MLP neurons of a small language model. Each row is named by its layer, matrix (gate and up: input weights; down: output weights) and neuron, and shows model dimensions 0-127. Each number is 200 + 20 x the weight over its row's rms, rounded and kept within 0 to 999. A neuron's up and down rows have the sign that makes its largest values positive.
After each neuron's rows is what it responds to, as a language model described it from the Wikipedia text at the highest values.

L3.gate695,210,164,199,207,211,243,197,176,190,169,176,214,203,169,205,198,206,174,189,199,210,161,185,205,185,209,173,186,176,214,217,199,193,206,190,214,200,194,179,216,197,210,209,225,226,187,193,205,158,230,180,182,221,197,218,196,213,197,187,182,164,200,220,204,155,273,207,193,187,210,188,196,189,191,215,208,224,181,191,201,186,202,168,243,211,185,173,188,215,193,216,192,194,191,187,169,215,205,251,185,192,212,208,208,179,213,184,185,184,187,218,218,185,219,204,204,217,173,209,193,175,162,201,221,186,175,249,222
L3.up695,232,213,187,218,170,230,211,206,207,224,229,196,194,196,164,163,197,244,187,207,185,195,198,191,215,188,180,204,229,228,208,159,201,183,191,172,206,200,199,171,189,170,222,205,185,195,208,215,193,215,216,211,164,228,209,180,216,198,196,221,213,236,207,180,214,199,210,217,239,229,196,213,216,226,152,180,191,190,187,213,179,209,162,181,190,247,249,198,182,207,203,202,224,193,183,191,185,221,231,183,203,207,202,186,129,235,201,193,176,194,185,221,199,189,201,206,159,237,220,199,209,194,173,217,197,176,199,188
L3.down695,200,168,207,190,193,197,206,180,213,205,207,216,177,220,189,202,196,172,196,244,222,201,201,193,196,215,224,204,194,166,191,208,200,180,191,198,201,199,220,175,196,191,225,204,218,140,204,178,159,198,161,244,210,212,226,204,211,187,194,180,244,189,176,189,222,186,176,164,226,189,181,183,223,207,226,240,203,210,195,193,201,225,191,211,195,196,250,167,195,223,244,150,196,200,198,218,211,220,204,187,218,198,202,208,213,190,225,215,219,184,229,200,201,193,203,212,252,203,174,200,235,187,203,195,188,212,176,219
Description: Compass-word continuations. Second word piece after a split first letter or two, mostly compass words (e+ast, s+outh, north), plus others like E+ty(mology), res+id(ence), H+ong (Kong).

L3.gate306,225,210,203,219,191,180,169,213,202,202,202,199,219,196,181,213,201,213,166,199,160,194,210,200,184,199,186,167,221,158,207,152,198,219,180,196,160,221,195,214,212,229,157,170,190,218,221,234,174,209,215,169,181,229,199,209,189,211,183,211,217,199,164,205,228,194,202,178,178,166,183,221,198,211,218,198,201,191,195,226,220,219,207,214,193,198,196,213,223,215,203,208,201,229,216,168,204,218,258,212,211,233,203,220,191,192,230,190,212,203,228,191,224,202,205,211,187,210,210,208,190,226,202,213,190,218,211,201
L3.up306,219,222,214,181,204,206,202,214,231,176,216,233,209,189,197,218,168,221,188,197,190,178,196,203,239,261,185,187,188,181,221,198,199,207,208,183,216,209,168,213,169,182,212,193,186,203,200,204,207,181,214,184,236,178,229,212,218,194,213,213,225,235,238,231,186,208,165,195,189,185,191,197,205,225,223,191,222,234,160,219,232,188,196,161,190,181,216,207,182,182,218,211,196,199,215,191,167,205,167,191,196,180,202,222,231,218,192,216,204,228,190,201,214,179,191,186,173,203,214,182,184,188,206,232,181,171,212,186
L3.down306,203,185,194,207,179,197,188,174,192,170,180,192,200,201,185,210,204,203,206,202,180,215,228,220,198,161,216,207,197,196,207,209,195,165,156,198,173,217,197,202,227,204,181,208,202,217,216,192,185,204,174,215,169,174,217,247,194,200,191,209,171,185,166,178,187,192,209,220,196,218,210,204,218,194,180,206,212,195,201,194,210,203,180,198,252,183,228,222,201,173,214,200,175,213,158,165,200,214,198,216,191,225,185,196,172,214,220,209,226,146,209,191,181,220,252,211,196,196,196,204,209,205,204,188,206,204,184,221
Description: Mid-word subword fragments. Word-internal pieces completing a word split into tokens, such as ow in allowed, ac in contacts/approached, ab in remarkably, and endings like -ed, -s.

L6.gate696,209,178,161,194,189,175,181,207,195,189,198,185,189,259,200,206,222,193,201,188,207,236,216,212,172,207,232,221,189,218,198,217,176,195,196,203,199,200,167,173,199,204,170,216,211,194,194,169,193,211,165,195,206,202,209,172,233,171,192,201,188,193,186,167,181,227,203,205,181,195,211,179,210,228,201,171,175,199,198,144,214,214,198,206,184,227,248,201,190,197,210,188,168,187,201,187,163,195,208,206,220,221,198,199,157,213,216,222,191,214,199,195,188,183,202,239,192,209,236,215,181,193,202,202,239,202,228,195
L6.up696,197,184,192,172,220,193,185,195,184,194,201,174,197,191,196,185,213,203,213,202,227,178,203,187,205,189,256,207,174,185,187,219,205,210,261,229,192,178,204,220,228,211,212,179,216,220,175,158,189,199,186,185,189,209,183,163,197,177,206,206,172,223,194,244,186,206,200,192,229,219,159,190,215,249,233,238,184,198,200,157,204,202,195,195,186,227,223,195,189,226,209,202,196,158,172,181,186,212,200,208,184,229,224,230,215,222,192,205,201,190,181,224,211,186,214,225,188,162,197,178,172,209,207,176,199,192,207,245
L6.down696,205,244,187,188,208,220,209,181,185,142,204,222,183,155,194,180,189,214,198,214,197,196,236,222,197,215,199,211,227,192,198,198,213,167,190,232,179,220,237,211,191,206,203,192,200,211,205,200,185,221,226,159,202,200,195,175,201,171,206,182,201,199,232,218,205,175,198,208,218,212,200,184,184,202,222,222,226,209,160,222,176,205,174,201,223,192,209,196,206,214,215,210,187,193,206,196,184,214,173,178,172,219,234,217,191,192,185,192,197,212,194,188,176,243,199,227,184,217,182,183,186,191,228,168,181,218,159,212
Description: Mid-word continuation pieces. Second word-piece of a word split after a short opening fragment, with the word still unfinished, e.g. s-ell(ing), ex-ist(ing), Sl-ov(enia), y-ell(ow).

L5.gate65,222,225,169,128,156,185,217,231,171,195,199,195,207,204,211,235,204,238,205,167,182,187,198,214,180,169,187,180,205,203,209,214,170,203,199,221,170,200,214,191,209,194,146,173,176,213,181,189,212,217,188,229,176,202,218,199,216,188,212,216,225,181,224,215,203,197,184,189,220,152,215,218,197,190,175,213,193,172,192,178,230,180,163,214,233,209,159,200,191,181,218,171,201,221,196,206,205,213,210,227,185,194,205,184,170,220,211,210,198,194,211,166,168,186,211,227,210,229,213,214,190,181,181,225,221,172,172,205
L5.up65,206,197,221,180,191,223,191,161,229,202,232,191,192,160,227,212,181,188,194,223,190,195,201,204,171,213,194,223,193,172,203,238,227,229,190,193,187,212,236,191,211,190,211,228,193,194,239,225,196,202,182,188,191,205,202,189,203,184,187,184,198,206,201,212,185,220,212,142,208,213,190,186,186,188,195,229,199,177,221,215,192,245,205,188,173,207,227,185,175,191,181,185,189,231,185,206,212,177,177,204,198,189,237,221,210,171,255,220,207,177,211,221,181,196,207,170,211,189,221,190,213,213,218,186,181,172,219,189
L5.down65,213,163,215,205,181,192,194,241,189,186,210,180,203,185,213,166,208,220,167,207,209,175,216,203,219,170,199,186,218,198,196,195,195,191,184,208,157,163,186,200,210,186,168,191,243,277,230,200,203,187,223,203,201,199,208,159,193,185,175,178,201,211,172,173,179,172,186,193,195,167,192,214,203,212,190,189,225,197,203,200,170,210,207,204,218,184,177,220,204,199,189,185,197,182,223,173,218,215,193,206,166,222,252,223,179,200,192,200,207,210,165,220,196,181,214,225,213,209,189,184,187,224,210,181,156,257,181,198
Description: Mid-word spatial/directional pieces. Word-piece continuations inside words, mostly in position or direction phrases in geography and transport text, e.g. eit|her side, e|ast, under|gr|ound.

L3.gate130,222,197,180,186,223,196,199,211,190,167,188,206,200,203,208,223,199,212,192,206,230,183,212,194,206,184,185,215,204,216,167,226,201,214,235,209,191,195,221,239,186,245,208,233,198,214,179,193,200,158,197,211,211,194,196,163,188,199,230,219,206,202,192,246,239,231,200,220,228,188,209,227,216,212,200,168,159,220,216,195,215,235,226,223,179,190,205,196,194,231,194,184,212,156,197,154,187,226,192,200,233,171,227,209,212,177,203,221,197,220,196,213,159,191,246,212,196,163,197,201,189,184,208,212,220,222,189,224
L3.up130,179,178,213,212,199,192,185,222,181,193,178,232,175,186,213,190,199,176,225,191,221,212,194,189,206,214,192,188,195,194,182,210,191,207,229,181,187,214,191,215,197,197,195,208,238,224,217,208,188,186,170,222,229,173,221,210,189,209,229,207,214,176,235,229,211,191,192,241,212,217,204,245,189,229,210,164,181,226,185,190,248,210,253,181,214,192,183,228,202,208,180,213,220,211,157,226,187,210,233,210,225,183,234,200,205,191,219,184,199,222,198,220,181,187,250,212,220,226,167,204,208,197,199,223,171,173,162,233
L3.down130,203,190,212,230,225,197,192,191,191,187,177,201,197,194,173,208,211,145,167,183,166,208,180,184,199,171,198,208,194,232,196,171,173,183,188,149,234,222,193,194,186,172,190,176,204,224,218,196,195,173,197,205,231,178,183,231,193,216,221,205,212,191,203,203,178,189,189,218,193,219,177,212,167,167,218,199,180,200,197,230,218,173,220,218,200,200,197,194,200,215,170,197,172,207,199,199,211,208,200,202,174,195,181,199,197,212,210,201,184,214,190,218,204,204,164,213,238,214,176,192,185,193,198,230,190,199,208,198
Description: Word endings in statistical text. Word-completing pieces and closing words inside tables and census or sports statistics, such as fem-ales, Percent-age, house-hold-s, African American.

L5.gate547,202,187,185,167,222,186,210,201,179,185,233,192,232,197,210,228,218,228,185,197,200,205,162,204,200,195,201,215,168,218,214,176,204,214,186,203,228,198,196,165,205,204,207,185,187,203,212,204,209,222,200,161,205,213,164,218,210,171,169,217,201,194,203,185,201,215,179,170,176,213,188,202,211,197,221,234,196,214,213,207,212,214,186,209,194,187,204,163,229,202,216,193,157,190,201,187,198,220,202,225,209,204,171,183,250,210,228,206,222,224,187,227,213,201,208,209,180,177,194,180,231,201,213,184,192,197,178,226
L5.up547,163,201,209,179,201,190,193,179,186,174,198,202,203,200,181,149,178,217,228,196,182,190,185,223,220,207,231,226,199,187,190,219,201,168,191,209,175,204,177,197,192,210,176,194,209,212,199,207,185,225,205,228,170,216,195,234,221,176,209,185,193,192,209,186,230,196,202,207,208,170,180,194,207,175,174,179,208,184,215,204,202,206,237,217,205,192,155,180,198,171,208,166,188,232,188,226,206,190,215,188,224,175,204,187,232,196,236,211,210,235,223,218,220,214,173,244,198,207,208,213,219,204,201,198,206,169,199,216
L5.down547,196,227,200,243,183,216,237,204,213,231,210,210,219,209,211,213,156,198,182,207,211,204,204,208,219,215,200,190,227,211,172,185,205,179,191,203,187,206,176,220,188,195,189,195,206,192,196,221,232,219,206,199,185,187,238,211,175,199,189,178,207,198,196,200,177,214,214,168,197,204,170,201,197,194,183,177,196,206,178,182,155,189,228,187,207,197,190,208,203,182,218,189,213,191,190,198,201,198,205,213,200,201,216,200,156,230,192,173,212,186,201,206,175,202,221,183,228,214,212,150,189,211,191,195,213,221,229,203
Description: "allow" word piece. Mainly the ow piece after all in allow, allowed, allows; weakly, assorted mid-word pieces elsewhere, such as "et" in Somerset and "ring" in preferring.

L5.gate782,213,196,210,206,183,206,217,178,185,172,182,198,169,200,220,185,202,206,191,182,208,205,160,220,203,179,164,195,175,210,200,188,193,201,203,203,201,220,198,220,193,214,198,214,199,212,211,214,204,207,215,222,214,176,180,187,187,197,203,222,213,179,221,183,196,207,165,190,211,186,187,183,196,199,185,153,172,192,243,187,220,250,182,194,183,197,189,183,180,213,171,193,216,164,199,207,219,181,203,261,219,218,196,237,223,208,186,223,204,216,182,224,164,180,193,207,201,190,200,189,229,218,180,191,184,201,186,235
L5.up782,188,203,180,196,209,207,217,221,180,204,191,201,231,197,204,190,226,198,211,195,193,174,172,198,205,169,191,199,210,228,198,218,208,225,228,188,193,210,210,202,200,179,193,170,220,192,183,212,184,215,233,198,215,202,217,190,202,191,181,223,195,211,185,243,178,201,185,198,211,183,226,192,217,192,186,194,216,231,215,193,159,180,217,206,182,211,239,172,194,208,190,201,205,186,177,221,188,207,199,192,205,201,209,207,226,205,186,215,235,215,193,160,199,196,215,185,184,204,182,213,196,212,191,163,192,197,225,209
L5.down782,195,201,179,222,200,179,212,212,234,175,175,183,203,168,208,170,187,199,187,190,235,189,183,192,202,194,169,186,171,236,225,208,194,207,175,193,201,215,192,208,203,215,222,225,199,215,206,250,149,167,208,196,218,162,178,214,162,201,166,199,203,226,203,220,180,194,211,216,173,221,210,209,208,173,224,210,206,191,241,217,180,196,199,206,205,196,201,207,168,209,178,201,196,233,165,226,207,184,184,204,194,227,192,180,206,189,208,229,196,218,207,166,216,217,183,191,174,225,229,225,209,233,180,256,198,245,228,193
Description: Structured field labels. Tokens inside labels and headers of infoboxes, tables and lists, such as the colon after Source, Position(s) or Total length, or word pieces like Publ-ication, Se-ason.

L6.gate651,210,184,203,203,231,207,223,206,208,162,226,213,199,172,216,204,168,216,178,196,187,200,178,194,193,188,205,182,196,187,178,249,225,194,193,209,197,187,187,185,208,230,172,202,199,225,219,207,190,175,199,173,209,235,213,208,213,201,227,180,173,184,183,214,184,196,163,206,224,181,208,180,198,227,218,204,214,178,173,223,220,209,211,157,196,175,208,188,186,249,190,197,184,205,198,210,198,215,168,197,244,196,193,208,118,220,180,178,209,221,216,201,170,193,205,199,197,183,184,178,201,207,153,207,211,177,208,158
L6.up651,227,209,202,223,174,176,201,189,183,234,174,211,141,172,199,177,170,174,220,214,228,187,198,196,200,189,193,217,201,213,198,213,200,236,187,205,192,177,205,169,195,175,221,166,224,221,183,190,194,213,214,188,207,225,181,208,201,188,200,188,235,184,193,218,211,192,199,170,201,194,212,185,225,203,202,170,202,190,211,225,186,224,171,203,217,209,208,237,210,230,188,193,210,227,197,175,167,171,215,236,189,202,186,212,182,210,174,203,193,218,166,191,183,221,185,179,183,198,168,171,190,173,200,225,163,195,227,190
L6.down651,235,186,210,223,206,216,211,194,208,218,233,196,213,208,214,187,214,246,213,235,199,211,195,188,163,208,246,183,180,144,176,203,209,209,175,206,246,208,213,224,185,190,154,198,196,153,190,210,224,197,191,226,176,202,204,191,206,190,189,184,191,193,188,197,208,214,197,195,196,200,197,221,182,213,182,208,206,199,196,179,215,209,241,194,211,197,182,184,216,166,214,190,183,228,196,202,175,188,202,218,185,177,216,172,236,198,229,209,207,190,233,253,208,195,219,169,210,185,194,186,180,215,179,180,202,174,190,201
Description: Compass and mid-word fragments. Word-piece continuations, mostly compass directions split after a first letter in geographic text (s-outh, w-est), plus met(res) and ext(remity).

L3.gate279,219,201,223,197,221,227,225,199,186,196,198,201,196,180,205,180,226,201,183,224,168,214,201,217,221,204,190,168,228,187,189,203,173,197,227,215,176,183,177,204,212,211,193,225,197,212,211,195,183,210,170,204,225,223,174,190,182,188,210,202,226,204,204,234,208,207,190,191,257,199,173,223,183,203,215,193,192,247,202,204,202,220,157,217,172,189,233,182,183,215,210,222,190,193,222,184,189,188,202,210,192,192,202,204,213,212,159,177,179,182,177,202,188,194,191,194,233,215,210,195,215,202,157,196,186,185,237,203
L3.up279,184,174,173,200,191,180,210,216,228,226,225,225,197,205,173,162,219,185,180,197,234,214,217,189,209,176,210,212,195,225,209,191,232,194,211,234,193,207,208,232,202,199,197,172,215,197,162,232,213,202,229,244,225,217,203,158,186,201,203,175,219,222,198,185,227,174,197,202,182,161,211,187,251,206,207,226,193,149,200,193,195,223,213,225,201,198,224,195,200,189,240,205,211,203,191,212,218,237,230,197,213,195,223,193,215,194,187,208,199,221,233,222,197,194,231,194,221,169,211,218,179,199,171,237,196,196,225,191
L3.down279,220,238,214,196,211,185,205,209,221,177,194,179,204,199,182,184,189,198,218,215,236,200,170,223,200,236,154,220,154,204,227,204,236,209,221,219,172,187,220,185,224,191,227,188,225,184,215,216,181,197,214,169,196,187,185,173,214,193,192,248,199,239,198,174,191,145,187,213,209,183,196,194,211,209,194,198,229,193,206,208,178,215,181,203,183,164,219,224,170,221,227,184,197,178,191,222,192,183,179,226,178,195,186,189,169,180,193,181,185,192,199,199,190,192,215,230,216,223,203,198,183,212,192,209,203,232,187,214
Description: Infobox and table field labels. Field names in Wikipedia infobox lists and table headers, like Born, Department, Armament, Team, Votes, plus "is" right after an article's opening subject.

L5.gate315,192,219,190,205,193,184,180,199,171,190,205,156,187,209,173,179,226,223,199,147,232,197,230,198,187,217,175,206,206,198,198,206,181,188,211,179,190,238,173,223,212,217,181,197,189,204,218,203,181,211,212,184,197,241,213,223,210,216,188,184,176,169,142,215,184,198,248,194,193,170,235,218,249,217,194,204,175,221,205,195,222,224,185,228,220,230,226,198,221,224,236,157,192,197,216,172,213,239,189,181,194,193,171,184,189,200,211,173,203,188,194,197,217,219,205,197,188,161,217,169,194,206,199,188,173,179,183,195
L5.up315,195,193,198,209,216,203,230,188,185,204,215,164,215,185,197,217,207,185,210,143,206,205,211,163,216,236,205,224,188,190,200,198,197,205,210,179,184,254,179,216,210,182,183,236,192,177,202,198,160,222,203,209,193,242,224,187,179,206,198,224,188,211,178,190,208,161,223,165,173,201,221,189,199,219,210,171,186,188,227,201,194,184,187,202,222,219,199,185,208,179,223,175,179,202,197,227,181,160,236,175,206,220,185,204,214,173,223,146,233,221,171,222,225,211,203,205,149,205,177,200,193,200,194,192,196,169,199,202
L5.down315,207,203,197,202,215,238,222,210,220,221,191,195,212,204,242,199,203,166,212,223,202,237,193,219,211,211,203,229,205,235,206,220,200,204,204,178,194,196,224,189,245,182,196,210,232,226,183,175,196,227,200,175,157,174,208,149,186,216,212,216,200,182,201,175,195,179,184,198,184,199,180,160,190,179,175,181,211,222,197,220,198,199,223,175,180,216,186,198,177,168,222,199,200,199,225,209,182,159,191,216,222,205,189,240,215,208,167,187,202,191,209,243,203,182,175,228,229,229,205,183,211,185,200,167,189,211,204,192
Description: Mid-word pieces, copulas. Fires on inner word pieces of common words (ach-ie-ve, ex-ist, re-as-ons, s-ays) and on is or was after it or there.

L6.gate742,200,203,209,180,177,174,214,186,202,205,234,219,202,191,175,174,221,207,174,168,163,168,207,210,209,224,218,202,191,221,215,186,167,201,218,216,167,191,175,182,167,193,201,183,186,203,194,207,204,218,211,242,200,211,232,206,234,197,211,221,184,200,197,175,193,220,210,189,186,177,197,209,227,205,189,197,190,214,171,177,231,208,196,186,222,199,211,173,157,205,204,198,183,203,176,162,209,229,191,214,199,197,197,183,167,205,213,209,210,191,176,172,160,244,201,195,201,155,197,224,198,216,238,202,227,217,191,238
L6.up742,194,203,219,204,210,206,200,214,209,195,178,203,182,218,215,221,199,236,193,219,219,200,183,187,190,236,208,191,186,207,183,188,188,189,179,177,242,210,181,202,219,158,201,182,197,200,204,183,204,194,194,167,221,208,234,189,185,188,188,209,218,217,221,200,214,216,184,193,197,192,201,206,190,186,242,198,196,187,170,164,180,166,213,197,213,206,192,216,229,226,201,227,197,206,193,198,228,218,210,214,211,179,219,194,195,221,195,166,242,216,228,247,196,206,211,183,163,205,183,215,194,178,227,178,198,184,187,197
L6.down742,176,229,229,207,204,222,189,215,199,202,188,189,182,198,176,176,196,225,181,148,214,192,173,198,196,204,169,192,196,189,187,179,220,203,172,205,243,197,192,211,189,194,214,187,214,266,224,186,185,192,196,169,211,213,203,193,202,217,213,190,177,205,236,204,222,203,181,215,184,195,196,171,205,191,202,222,176,191,184,183,168,231,180,196,215,173,196,199,198,215,218,218,217,202,181,242,183,209,183,199,197,185,209,228,188,217,197,179,207,204,220,215,186,200,206,196,201,216,192,223,194,187,216,220,190,208,178,196
Description: Split transitive verb endings. Later word pieces that complete a verb split into fragments, mostly all-ow/ows and also enab-les, prov-ided, red-uc-ing, when the verb is about to take an object.

L3.gate11,167,209,184,191,217,187,195,221,245,224,193,191,209,180,207,214,269,221,229,201,236,183,223,206,196,211,192,206,221,210,223,217,189,205,200,186,199,203,197,225,202,214,187,193,208,213,155,180,178,215,223,190,166,199,183,183,208,217,221,173,197,197,171,179,218,191,199,184,225,229,194,199,190,187,204,199,171,198,151,220,196,212,218,216,193,211,222,204,220,229,237,169,167,179,200,187,174,183,201,167,198,185,181,237,184,180,187,194,227,202,255,199,177,204,190,193,197,190,218,200,214,207,198,202,214,186,209,147
L3.up11,176,155,221,196,225,187,175,204,179,228,192,175,170,204,189,177,221,224,198,204,214,225,210,177,163,183,218,191,194,202,214,162,203,179,233,189,171,174,198,218,172,203,181,219,191,194,219,198,231,188,200,195,172,211,209,165,168,207,220,206,233,177,194,195,219,200,245,189,171,174,200,210,197,169,191,210,199,180,167,209,216,198,219,209,208,225,212,202,188,188,228,154,209,175,197,213,166,228,227,216,166,214,216,200,204,191,182,216,205,232,227,210,211,219,204,209,190,172,226,218,190,154,220,179,216,198,211,225
L3.down11,244,200,179,177,215,198,184,202,189,176,230,226,222,166,214,156,176,182,206,205,209,196,213,191,199,192,215,204,212,203,202,189,214,224,181,258,227,218,167,216,174,229,208,196,194,229,224,190,217,197,228,190,227,203,238,199,233,168,215,200,209,225,190,162,198,206,191,151,216,191,204,175,190,186,161,190,167,224,194,210,216,212,224,222,196,208,189,207,228,215,200,212,189,203,191,194,204,184,193,177,216,174,194,246,183,193,193,188,197,186,186,217,182,182,172,225,191,210,180,196,216,183,236,201,161,216,183,168
Description: Mid-word second subword pieces. Second fragment of a word split into several tokens, such as al in Real or concealed, raz in Brazil, as in easy; sometimes a lone 0.

L5.gate208,220,194,203,197,201,184,189,227,202,196,172,219,236,205,234,209,223,157,199,185,235,205,227,205,196,179,183,187,220,173,238,204,192,213,212,205,194,196,224,185,195,224,197,215,225,193,171,189,176,181,185,165,185,192,178,153,161,190,213,201,212,212,241,208,195,206,212,213,216,197,171,187,184,175,222,203,222,166,236,189,174,221,134,183,198,206,208,196,198,201,196,192,233,203,226,186,172,218,231,222,200,189,186,142,192,192,207,203,203,202,218,239,191,179,201,202,223,183,219,222,199,191,167,211,210,243,229,222
L5.up208,236,243,192,183,212,206,238,195,188,172,193,216,213,221,177,181,225,219,218,189,209,197,188,183,253,181,187,212,185,225,187,217,191,230,167,205,183,179,204,204,241,198,189,215,173,203,189,182,236,179,176,193,215,138,184,192,221,157,219,175,196,220,216,176,208,189,190,201,201,214,215,192,216,224,164,190,175,181,175,201,227,179,184,206,245,178,205,235,217,208,233,200,149,179,198,207,230,207,222,193,201,201,207,166,187,183,219,180,244,213,189,186,180,240,195,193,196,209,181,197,191,190,186,199,203,215,213,169
L5.down208,187,202,189,178,191,183,203,189,183,192,176,204,220,232,212,181,201,207,194,183,208,226,196,213,202,178,222,215,177,218,187,216,209,218,197,214,210,187,176,206,231,215,190,216,179,230,202,190,229,199,201,187,198,207,206,159,186,202,223,182,164,189,216,200,201,176,160,170,206,186,180,169,193,199,170,152,211,206,210,214,188,215,204,199,201,208,208,202,228,217,219,169,216,211,186,203,213,216,192,191,224,190,203,254,210,232,201,194,202,237,211,207,179,184,207,199,169,182,218,212,184,195,181,200,166,205,198,172
Description: Predictable token completions. Near-certain continuations of fixed words and template phrases in infoboxes and census text, e.g. the superscript 2 in km², Dist(inguished), Air(bus), CI(D), County.